python train.py --d_model=320 --n_head=10 --d_mlp=832 --positions="rope" --parallel_block=false --init_std_down=0.0 --lr_head=0.00785
MLP neurons of a small language model. Each row is named by its layer, matrix (gate and up: input weights) and neuron, and shows model dimensions 0-159. Each number is 500 + 40 x the weight over its row's rms, rounded and kept within 0 to 999. Numbers have three digits each. A neuron's up and down rows have the sign that makes its largest values positive.
A block is one neuron, or neurons of one layer that tend to fire together. After each block is what it responds to, as a language model described it from the Wikipedia text at the highest values.

L5.gate76:495466493453490464484515487459561589540530521449505484480495500435458498442578513481592519562471462553469581520465547506452499487620459491564556557413493525464507414570541424483535434455531556500475511473459478530472473482500467513521535503473458482485483502478548469479541514491508458559506523448588547524503532500491530529528483463488519550547584481497488477501475468466517446526494429503458390500572522487484474470563504498432527519514460608417488524474442461491469534502582483
L5.up76:532482480473446605461512511542494508537453463501595479503496497513419467452487549418536428494494514501442486451494539582432503521454463495440510488558498456508544525459567510487471470482491538503532459546393484536534499478484540438494487511516523494535460444527479409514535569475482430491571502456508501518420413490482512541546486445519523486463509498473509529551578567491512536539485485480449441444593487585466441415460455479475558520511492403465520553524440523520548463488488535
L5.gate88:530402526481532514493434465566422487455468490456544541495486508513485487508440473427523461502466491526487500460481512563505519512441490481480475539494474461494504511536494504457467519508469557455485480490521468489527513519482561445490484554527471517437531573495431551447529524477541551554508516533413492478520456533513546466540537495437556523551533518510500484489557509530566519515418467464503577534458443492504474471474404486492533577525507510551582496534464427530499496533445585
L5.up88:528482415501463518469516459530524477452483526459521539548505528532523450453500520501433446510522470514495518473576560448455503382463537498505512537463463481502525551569486553510456477522523516484444435508464584490415552534464518527479559541553534548505531555489420487509481560465472583393504443430560488527504483501510528443492450543466536487507477488485538501534484544528463509468535479501560553574480567537570502496466511545509488505520527485477536482494510497539469596494534531
L5.gate343:465447480506495514544463589501515467542495551497470522456470560537407603575567493537421507546523506494497489519552501445464539547530417449469534495492402514502413456505497476537497506477439527522521453473489480425532546562497543458518430533611526486452431529505455581447525493479511508461481513488483499490477520536464479529561512394476512543505512468439379517514537505552510539539462499504564424500462479507564446537492508465466520506508478509451439539517547464580510583529453430
L5.up343:471467537532540554508576461495498507463491486465480495538475516569466521493516544529495437474453424488497489504539475515570514539581502541525471551431586484457476480476531498426458442504465560532594563489495440488493480540495541520452497464504453499463488482484541436477525541471544526501519515440459460496507547518520457586478532554537489489440547530508513485529560508552562482533433582435502437504488472516508479532516486544507526547427497501517465496523524487502506512499555515
L5.gate385:490543493511553507479491448502556401511508527491501460466457501552490429537482474446489566485531503499524444476511579542522483456369470461469490521478410465511454536555510475517455498462524492482466487463452475449458435469535463557503581489486495528578495548518494583511471536479523490485479468492504507512525572538474527571507547475472470495526481460532461460440526538509519510500498596560496488502483556527454478544516566550538611419503478527473520500534466511504456519492443481
L5.up385:494467465518499585475499510546475537461477546490471501509476485493512504464493532501423486482497495478528452518483487536456428559516504506512539521554503506527589483468480516564559533459486492498502504448512462519555461498505552442511475576482458511491500567444498527575444522489490493519481403481513459498446561520513460564526531476464514529479494478512512614474508509504521475450512480492505455524450538485584496452545517527511546477524500477489461510450512525443504526474484518
L5.gate479:484493509503506560513445431495458515554538490535430497538477529482576483494477514507464548491471560579529442517564481522578457491522437455553487488477484509436579510505553421588521556456476544458532503485471460513511447453506526436474468578540492474452460503570440528509530483474516424528461597541451499494536500507520539526514586507446553526538554466461565480457472483508482483491473600549537489523450414512452524512532495515487528462531549550449490522543555496523456535541474477
L5.up479:482487520502527546519540470529478522474555455528503522477489511565499504496459545561526498448471544526466476463490499500529521565445566508466480498527547448474547510450464525511529541462442508487527524556501515526516484467538588504514500415482527510508522582559449482524580456429447541564449532458464456533423465474525462515486501556492499489521535497542439532454541449416535517471514445439469411467452455477444431479513486506503491431505449479535483531497484482492437481512533525
L5.gate486:501494448483506514550462499496432450415517438473441501512514455518534515452467590496482484570528600571520516486485470544457517573546528478500445530555449472520495477537535523533499537518500491406508530472546486543499544548483524459482537485505523528543528546505469517514561523480500512550486533514429473497513521508464485520465513507538572461430462463538496547486540484498545537535515529464492510512526519487492569475516479553481502444473461502577493475484515525480498543539468468
L5.up486:548435488490519491498517498505467513464525510522443510442477511408513426487479500495478453460483493460437497516445526510540583548479496509458516440470370436518511518500531522538505495530496492421461469517581566586524503452505505471485470568477494545506550502474461525571497479572506467498571541515561509563545514508528546496553534571397402486467468480572523446527515545490499454403477512462475555539413493501490479412475553499546495479480496456492504431486526421501478547381509529
L5.gate733:515503507520542501593469458458460508506537547436490466459484508524530462566524553466465464508454523479432491483487569523491546506513518534533454539518529496495572485567521470493437441556453543424491489417409504468504554454510513420454470464431488489522455494542449541485509571543525512463404507509471501466482507480457469544490505545519516478522563541487516516500488523443555495507510477555468518462514492561466519438577463499524572472478507468509439473457459418532468501506493505
L5.up733:511469527498540524533550552458500477488598490480490473518509520499465520452497475424435461482542537407483485517504556462537529595574528418533545542479511475475539515549481585401422448476499513475515492561499454458547564467546538448567456511449526525572475530531504554540498494464562405505516527525529504453555551492429523432531465515539455523458607525524518571473485490507514531488466503431510499470511495530474460385498568543483538584508505486522514483467526484463514504516517507
L5.gate790:463494457456438462505472555485464531486435489469537530551461445524494533516484503492513514531510428540530572467563469459466530511485537425508484536532526429530537493521496508456464487421496395490481489512520446541530496446486558517502498479514406499455538489514448509499503554458492533537513437427508485477460577530568479438485447486490536528492524508558492476515482482445504537468596481480605543499437466539468509398525476491522491431561477521514467580480516472517418470488439521
L5.up790:512485487504453465496552524489527444510415437462542579585492510571496505451512547458535532516561486507508446485496427461435514415552502475454498438533494505447487473565508528531560573437494480528568492551515494504513525465538522527540561504545512499460532571486430478454481484418530533552552476499499495440503541592469512444516427439449469485533515480527474514485422626505554498549426453533485502511515413479509521477531463515481500470515538484568499529490530522445515439521484504
Description: Ordinal and sequence words, such as first, third, final, last, debut, and suffixed forms like 20th, 4th, 2nd, usually after "the" or "placed", marking rank, century or order; weaker hits on mid-word fragments.

L3.gate78:436495423503518473535567519482551493449527489487534507492501511571530515396495519450534550546490477509548495436448531518493402478486476567518466464489519466504477505516474500536543538445450438532561468509476531448486562491543451494529479462510469586429487446486503517596514493494535519497509492483520505516495535557560477479447572474488467546413518493483559454452488552462513549485551474542451536592515416433531500467512473472521433472520440520515447509467540450470495514508506505
L3.up78:477436489476437464461562537469509472502509530542492578541532492514495485390475502426492525489537485531539549449447473533554455511495488574473460489441436504429498559486476463459521535415480461580452486490517532440500561507481474460463474438469477557463511402499497474530501474439550455498501513475514499609503444530509519533501527530465466508483533544554547521494450542503499513543510520486517489596453470509550505543514516476540459511536508436527502540480460472497470440558572517
Description: Final digits or whole tokens of years, decades and eras in dates, such as 19'33'–2003, 180'7', the early 1980s, Middle Age's'.

L8.gate53:492457570531505463447414461491526464553502485462469561555479517542552548463513456503452558449502503532432462401459465483495528494495460487431569574500512492596526506475551560497456548499473432526538451538476490528454528481496426443578548521503461450481497421550486459483541437522506556528513435457475531561466483529526533515524598451477452543486540462482425494499537414492538499474451486486526507477497528460584421471519487560539424558531526521509539505505559563514480459481546534
L8.up53:416429480482475518529533552530434491512462528481611504547507462472404450487528496449440509523487527496459445474524408407407489486575489520560499432521522482505534540485462459645477487479443495513449526450517473510478530464480460515529534482441537537521462474543520439476448579559485487468504537451515458479456503511496477545529520528444441490451631509510456481539558470483468516483512477509458528494484460536542504563468489459526430523533481555476506443483464453452446525493478533
L8.gate106:569493511482497570542509459418524457567572474470501484502488484550545498434564525459483443499493481445527529478548612557512496452493488529498526498502574601434537471571540482473549539476393489496501502484517466517499466466493494463492481473521543487494472499537514468442539518464481475465542551520504481510498506535515463481555463516521451504419453492507520438404481536446454507511532476504511629553523568504462513518510534496466477510555511535505482491560522496556457518470519502
L8.up106:493472439482528499461533537517462512495507477494466571505488481496521507483482602513494481559560480553492488457460504518484473473547476459482495542561526504520487438468485517518458495407459395526584478481472434519550528425562516453464495539501420503467498512489505549596521490535543528595467453567513583457465521485486486519497515481442486494483511501508514553549542510404470472446450445502541475475456494438505541434503482417490524511570525450491403488544530516450602511569447510
L8.gate109:530462529449560504521540433490531441479585544442488493439455536430460428518486452513567494475445599483541455479482581476524471557523512535517465517478602553465496536451468541539496431445479483503495485474455446479490552492508473459515516451508451509507425489471545429487509505482457489561443487491544551528509441438456539608466503509543520546554488595493523522420448470522427501494513547484548485521614516500488576519498558464490530513593517490436486518434493437551512548498494471
L8.up109:514477472528492502485427466529507449480555480560456509486496444468456496606474451573495539481485528476523475461485502479508491514482437523407481491493495501483489504461529551488506537434496518552421466533494475478506516509512513433497578532533456563560457515512464441556529491515499442502443446489505514498489577413452458520440504480544543491551613600468541548532501536553435540566509556540526488495527572495529519488539544505429492520505537472465550506556478485514551477550458514
L8.gate323:578505488534495485552534481506491421458509476474540531490581525601541539432473494439504552557494508475568441453463456512538474489479457540456457538520554546502522536487514509483569460465553513500528486502565550500506526530437453459478494516472452545436442514467422495511446531519514492563562534488463504507403511488505486518485508455485517441461443496490546518499436495484506568518493533451465545514500472555565515466485536451500445513546482502523581446540472442559505541510519543
L8.up323:481473478442517527560441511443472476563571534542462553471503475516473544456500525547435524552453590528496507487538442535511552524500542539505422519530553464434509506604517451470571530487524427458481534522482483496489506541501521450535451549447580536436493492562531507525462503476507544529478522522494496515536428555548520495472481503435540487514541519503554504514497460521465515498513554451501535515468524456544489488459495491532623475538451503484531521451480427431478428535536503
L8.gate382:482409521597511520508574478496485494528488438444521597534517508439495584436570460451436499482504527530484473536467499615502543493422495479550573501554472446556535454529461457454509515511464452441523505475454485386497463509499506447513458509435535525450450492483479531508460507529467544532509594518457540485514484469415476489455506502519515502533542519533469524581534449468530436536559506485558500457444567516503489473466519427485561448524465539454536551486531494553500522420458504
L8.up382:490501463517459492492487458504546453514505466473531536452472546489556535573521534503531504428496412514464536525531538516499491486534473440659548529444562465513491527509502509470469520466454456514543543500569429550562524519445425462496523518500491492428449550535497496521507452514499519434513491510447484464502533474557469515515553451491443458508601503461521545508562488365452502491518490512489584507500506522459585517532523472533479478512436495590484577518515512511488525485432513
L8.gate489:474488474478438497511483490525500486426500485484494517554446516540513556474463454546494444552540556556513458531497614517547489465475453544488535510476468433497515522516554511514504517540518563510538497506477556520529551513483429519459452512515482504458438457570468563516454489424471397477496609442579484496516509434572559489502527492531450535471481615475510567521373493527503533452526495526527512498455510581489478516478442522559498498484516511513438457363507556481541432533460592
L8.up489:491469514536499515480507522464525486466538486493513523474505447512518461523513469487472514514451606567545485423459503508463534554548539559497423537443506491531521487549526580480453473429483506472520518503453490398411499520485553464413492464559494498441521463521488504489568504489534469500560436516502509489497487537552473454474469519594472490423414504468542521546369483412495504494472517539469492550478453553463540469513431446523469503565531519484462469526538506477536547506474513
L8.gate576:411483399500506567488483511486520391480562443533511516472511491496534544445500510536452519563451502444454548531476489434552466452521529511533532516578507453477465496532500527507471440413504431489496534513538521466491493535506565498409507501540542441480521473477442505515568445552484476465472505489456464474544455467464569555411533420519511511474510505551468525585509513524504527525502491552485520463467526522517531492441496514573503548468484591517539552530450530469527536490467492
L8.up576:485515495477501495475531510480530520480497554489546522537453537513489494526484515506584607516494521622557451542511536516528456513512471575445512532462470464526466445508458493411518463515501508594501517494475496493528504459512478520512492495418566474485515566484580510483479537589474520501401468460450523454491540511519534455517517531494506446429475483420470448520491450474482547486501460466556465517499538542502528472406514449449531567535507539447489469450509456497505524530501444
L8.gate780:418449520551477520582454465490501504540508503476467418536470488536460560480448519474534610602553593540577469482475482564495506513502489593446488500459512470538528542590468486466496515511538517544500459516478480479528481495512477543533547478480464559466467515548491510448519449506553516475540547463483520541536440483541491475481475514487470500472500430434456489520490416512527490498546515566472445493490470478448429431519548516521480567551447481506498513474445517479516490525561484
L8.up780:516461505449461588465489482495510521496529528480529577557488525501525528504521507517516505475516518554501462446499510506536531506463508509430566463497487550451529482514561588436504469554524451544460462487504519471515574496512480489554427472584524497474492466490484538521552519493497471488516508526499512512502504499597528495475498516509452467552505496495474389468498418529515517576395475538499534540486398410516456437541451525515555516454497519485470495446531503465565498375514506
Description: Years, decades and century ordinals naming a time period, especially after early/late/mid, e.g. early 20th century, late 17th, 1905 season.

L3.gate801:527480529507504470466543502510483492561455503497500450561535608502506497412526471551385524426501483516536486481528536560553496529555446431457562489494485526464478514541514457476540463592501467504459474488541451540503500525490478456427577470554456550466460396514508572465554510482456462511494451444473468500438420498537498499492545546492532439511527416512460424409532519541544508550439570470489509475513492491496499478470547514457552546477509484537503530504469505524445517445568480
L3.up801:516473501456503501463511521499484462516464487490557463482557512487547460526427488480469500504520450520569570525455462567437470500474454423517439487484534441550535548570504502508503464602514568517478537437493473481522511527480472529522488436489523374467462400422460517502514518538461495544541430470493475503449485488466455480505533510540491493485528441478515525519475530585489491389457446470527513496500555506468443371448430563517577490529428511490456535498496551460576485470572487
Description: Commas, slashes and open parentheses splitting a phrase, especially right after "and", as in "and/or" and "and, in fact", plus list and header commas.

L5.gate2:465547471499511496436500535492543459517494435488425466419514513531539475507545503481537476559512454469476465511555584506519533485553480409519558487507450508408456492495509501579472535513453495470472604473531492512496521540434485471467516429465529476497484446474415423495530538445448500428522459475515530514546430455503464452565498530396510473529490530506540531562523569496541570493524485470539495548494541469541431462484432518481423468527467477507515450483549552502523467485556501
L5.up2:474561465473492508470496485436525408535460502489443501555495490499490495510515527497495571511518490523451462492430510491498511434507541432457457474458485458461554495517482477537528578507460517445436504451519503579482426485428536481438574403493507529432517555552482446487498481461533547482426492459476489560585411541472587478456507498440418473510475525486445477514503451484502555505543504494543432441522474512520437496454543480419492454490462493487509447430459536549491451517489495
L5.gate9:406439435535542465472511525498551502466428483495453400508521514527526471489524503542593505457543426517458449549529531466495508476458464521519489498445444490505428512485495496485520459477492498542434478507588428532513501445534442552530538449495490545511541446524463475554518488529556466449469429511535535500468494505498505487508534501454537571567584451500550471487507455466496507499439506517440443579471525475520429486434449508498544383533482499502497501427489505493470451481530428
L5.up9:538491430454498495483508482471510484476529546527631505466458525397532474499543475532553520534498422514558525512502476582523436475489431424437528521522547549481468512522510479403557469499406520505557467521462529474512521471491492505441461512524517497437476547489501455455520526513487480437480489513517480550521510492532525536532453539452493510487487527507550508607570572450546537518503432501460515539424514519446479458541508520516572465464477481521472484506470486515435497566522505
L5.gate48:483476455437499472495503541564496501520468559516528552438544435488515465466498514535588530484571442525486510512477509480507485467540482480508458462539545596560524522519543501539433472476455545445442430459471505504450625479427549449488488485495479459500551477585472518525492477432513503463458545519474488557501510485476477522590468495552467518519551482550539473496465491450570562473502486484557473495451464511439441444549476513518487405504462471519537421513491484490467502543542447
L5.up48:507536557486493431431504545495602441496496462565510506434531532526427502522531464460488473474473521500423499517492515531519482525441469518496402558528532522453428491499512583520483500463449535494533543476597462518566509500452536600505502480539505490536498581480511471500511520458567506500500542549496481524475499463546538467567567485461480532500591469513469510527455545468517518507401504459506455567475563461521498515465539484503549428475535534535476513465553487503508503571563469
L5.gate192:482518493501521468541542413451398493543518521475517478466499551436548573466470531553529497543482467527504456513488483505509490506547451453496537513544451462575477485487517537493474562493536521537554502502552516398538488504428456529498555463423526448495552460497481540520416527521478510553443449471476516480492455462479461436542487544494552460448555514477500420465492536504529524479445525539477586480506487495523497501456526420496484436485530390505569458531454567471457512475484494
L5.up192:526520482528525525444544512507452533549476526526526490542551515500548437529540496633492451521438501558442413504476494549541474509558544476508444488464481546491514550455534456472486532509452501518548455453481502519529405508449475610470542489469514513540513491507522504532498491462507482561532495494490537512480459490549503457526486457462512507520450608464519442534507515478519509464508458525469570410549511532521547487459484488544466470497480553568479497485514486492494474494535469
L5.gate356:487489496498508513421518554487554437565536536588448502469479510511544444525458454473544518503506432542430458543482472538532536551517502524514479477533466494491492521501482516430485533554467562567449543512516480523484496563511496453470451425457546432505513519457493454576451509488497486552520425495517481420482508488555533477460552457438525494568478479521517497453529536495596561562480489462467541551540487499530473576506458512460500461437495454495550486496471538522527484473506511
L5.up356:513500477561416526510466540507521540538472532480547534515530525513581476451540497487436479564578422483493504537491539519478515534547492535500543459496530524510498510501508582422439463433479541532498525440477457472552467431516541495473439445554429396429548546469549501533556449573449515585524485453524506491486444506461485529525483486503471526508514524501526534526473460467543495541509479498430484533498456593502447531507460525511504469451514445516478460610533539501524465445576505
L5.gate513:432520472543526505505482412450493547524597526477485502464492459441568534469440456511587460456457434495491452658547599495539519479536499476439481554505465483555526502428538468490452483499468501507494543497567467531465521545496449537496421507499454500549467439431485479480499501513495553491509414570486495570525602514484510502461520508393542479528486513534512502506618515509536532491428436456495523503488571551514403516516522485513543464465482485482472495491515477477538452531501452
L5.up513:530520526568560476511515523525571571466530515472523443552525507529409505401435511470492509486504459483423498575567447490556475445516514509402489537442541505553531458435471476565550488537448513481545492503470492535508454506519493534462501494521501539517494502449545448490512523621443508438454447551451474475564549526541499489495531453435490500474508544502481488460499472496482466593471506482505526520455550518520453502444448505521537455511448456508442518434520486563580501418534513
L5.gate578:486521468514489470557478533481568459502554480480576543452550536616513549435576499574610476493544489548498402528459463486497484479522461512500584461438547537458483459497510553449450531479450484436491501545510502498487500469453525468498495500455498495525463493438430530511529525483459471506475488431532452528481492467500531515506477518477536551528568589461456443515483487554601548492536514500453487570474481460501569521466421474528573532460455487502497548524517558467450434540515510
L5.up578:470528429473401536524452513469535423491524482497456515507489548558485454431562512532553489449547512572442478496488481485435439488520556412500473503432573534473524464512489487482498566479467510453465495549499524507458518546520567479493407523564519569513487545578458505495495512482400530516492501493482406529498420424439539491504451528518466552486465559492506483559531502553549476498501464496499433462454485482518518509465534550498478479585529537525536463464501496503519476569498510
L5.gate783:480488471530528505554516532473552488540444463507517491512504520533551474462551572429523488483521440513571575462446468484504532527525421508504538469586511553471436527590498449469546589486465543506479505483589529506526565480512498510474552485560506487421516469491565577515468508505521494486474493542498494568482506459464479495490467483446561445515445470605490540486487510524563546441524511518461566454498487516522457537533423528542519487555491538533460477558587469551464539457553461
L5.up783:412461407526533456503478570527490489546525394510548456499430480554465449525496596521546389490510414548497479519490469527530515504391529505589561478505577506468495474538462529463526496507437440506509518496560493595529534459492520464506493523484512511494470558479521526500442496500452530554530508510483448445478468453477491501469444471475493531505437526474547402520553388570457524527501502553508464483472486529519502527438571502485484477532452525531518434586545517553504552550485452
Description: Commas, "of", "and", semicolons or "born" right after a person's surname, in reviews, credit lists and bios: "Jeffries of", "Davis,", "Watson and".

L8.gate10:540493490486482565467544553428473447484587509552512448497564521580514497506464521539512502584507525552410458502433492530455465550544463545520501569484498486512537529463475552485479452477480455492478524515543518553508547478497478453565505423485449510489453513465456418456549463416529508451524516499473425501451485563490501548477539566385505436474482486605531475480533447498541491476516565414472505487547476512461548549517464450559447504535479542471417504448462438512434562551490534
L8.up10:571459579550459478556512536460541493527525427561523482495524534467504520487486491527520590535454499508489455577527482488484450545531514533615594472440500508457499511522557493462495395509502549454479478488517452475591492524475539460561464504528455447407472550427552546479556434547527488479478528508478573463508453528481456516538509551522522474454527479486471538515536552490471457520485562404519476521524457494442474470490512492539526504545500476462488533567603405478467486465560539
L8.gate16:482525540470532428462461494434497506488519563532523516471508450483594535474522470475477500462502500478535534502513422515462494519463532518541536427543520460498459494491517439470573457416467493519452497502504462500487521457571528540545485505460407545504534520456474486437461448540510438531457541466523576608551484525523527467549526548510469534439503553496518441472493551501504525552536480541515558455542467514501522476575480569438489487510505473578493543519467540547492520500492523
L8.up16:494520566399518505525495520494530503549574547539471506517501552559456519513554511521501517479525528543476451551435468544474546575473494441482528530500519544539445540517495502471561540459434515567460504499546463492512500610514521497475478521546489477464529527492437457503459457451471503476473518424451556504534526550374512516507537516469469506448517566470504495498509543502501408421513444523530585531559497569478568549471535491523494507557465451478512453471533560525548468446556491
L8.gate141:473493516531513467466496539417468523493493479549491492495495554569510530505423465446485510482459503500600471484485568530523559526502572504455600548483462532497520514484517441488478447479505537457503572437520466505527529489514611412538462476509377498506517478473439537495524545514534510542490536473489491543469507511447508496472528474511464563479488536503463446484495530484529562498516542458497521448459457509510520428568501438452484477554472450522431491501573495528541599447440515
L8.up141:513503536472471504541561471469507548490488505457534523481532432492418510497533478524496470490493502451527519535550526542466445548560406520569556492545474572481499528508489436454518493500469495548488534470522591440473464579512509528457508526474418507498427532590485496537493532480441454429495464589494492502523379479480417517493444455444489441498515536558519470518426505499510504407465541502504515467550527560450498485489536495526446475596507436448493458460535531516471565458568575
L8.gate252:555554541523519487448456513502523448456505489519488571526483498498551476523433522456534494490477492435465421426479531476506496499604467467449462483460496484536444498533509494444447540550494430503530583527497426448502499498489476533541509546476500442475548461543511480527465468529508500499466520426582504465466490590472540455512518502608529525499533433470497490467520442453444494523537406443497488464432513460464460463515475556512498476445524486410562538540536506408444456470542542
L8.up252:551546466463447492491419464471469513516449512517490508456448553553469581509410577501500548554447553547460546458458548486518496488541506488508458517474554503535482466497486496459479437475510514466484455461490475447495477485438589475489507542488483467485491480496451474441461472499506483456456476548506443504484422491466562517487444496505443517480523534475444465521518476563446463494510480500427551475526454528458476468474512579440515583462547567556446555452446522490410488505496525
L8.gate531:466524464517519492540508470490452485490512491497503502463520549485481480462501486525401527501539440538487459551444483524549506472470511518442475512531525525529532483494480567530531510472450508501534519446508499492538515547511423469448594510439533499532414592481474447411508483482500494509601507552573448457458507494495504541515532503501438564462443538456529444537462541489531414569497501470459544454538426451537486465491471485523455514495504473529475561531445532496509447414550451
L8.up531:547503549546466520485536459504580488488484489444558503475519554529589548518537522505454493473506556499560519598487489451505497464515485440517448445564497579534556495501473559480450515548457542482514515512471543524551490495524487516507417505444492461457498478466507524455497360557501515430543506569585550452469479528469499492487512432543585542512422441539505503454529516592459564527504425433501462453483518505510492560524467458528432475513499490470513607470527459537526511501542459
L8.gate627:478494541533465465494489456524557518488561502471478491548514539534454453457496539447479569490485530487470540480491493465478502579519574472478496586561487494413493563444591473509500482478482506510469475515522536509569578475464450461527527477523521477503515491429472526493488518597569537550564479451473501513545535491542481528502534474472484503545487531516470449558516494540464490587458494466415458507488513469507486555496420455513492545501535535549457563503589517464505464462525443
L8.up627:436495575516576552402522471505455488462519489519557497469490431482410481511512552443474510436464538519484416478555500527490484569455520470516510562494524512457505530490565476416466504512525561461430604525495571546463590507475505524546513430567458495446536507482501458448523519551565514495521545437429546507535438529507486454504500441541495568503493506415498501557530563452513523524461537507491510504570496458521458512488476430542496506526528537478473449497373515491526551432426441
L8.gate708:515530457509498594497513505472480458482540512520502534527496445494500460508499512494532546525494489466499504535414550571484563503498506542516506477529484474502556519538432495501494517555472468458474477527547530539475539534535535522556545501512410484500504499448395459539495484537498434585547495550471560494490477479520419551571517521471517496533605487416439484523495542550513526522418429521532469497528531502447496509540469454498510493453452583487490526485453478521463452428447553
L8.up708:544476487463513562539509500464485504511535508526517580533506481458429439510540419553501536498458530478472501504542466480535559492521511495556401455512508524577535550513463563502558496524440479491435499512550495536556450521482483516491487528549505491528438572470531529420485470507520542589451456432512464475418492481536417491407537553502479469498539512522456539486494543471467433475485431505407578440559559512632498472494456485476469466506489548593465531516531504463461498519488503
L8.gate741:491449494561434475492530451439433566539535464588495483497503462483468469499560540457494435541449507521530529560483556524525506497490515459431489533612501552505466536543511560395443481438473518563453516576452462537604500542456522494514488471485440488534505515518529537507470465516506476499509530461479563464482525432552452535475567532474520467466491455517599508513488503495499545510513484487518501483467485526519505532495471497451456523517526512507509478480521516534512545485562479
L8.up741:468501428454487545511546560514484424424530561521506487441500530502484424516533518499449480504509496479505517483482560557478461469507512480437537485592507566501481551505535502514453511439486497519499529503519533544529538454480594552519471418516447462534502573518504460463464550506419501479473444434505486556507488511519461485534449472527546515449471484457499507574494566543565548531440559451457483511456497484523558478509642458504514566545505519473426499540395476510449467512501571
Description: Commas opening an inserted phrase or clause right after a conjunction or verb, as in "and, in fact," "that, should," "which, like"; sometimes not, such.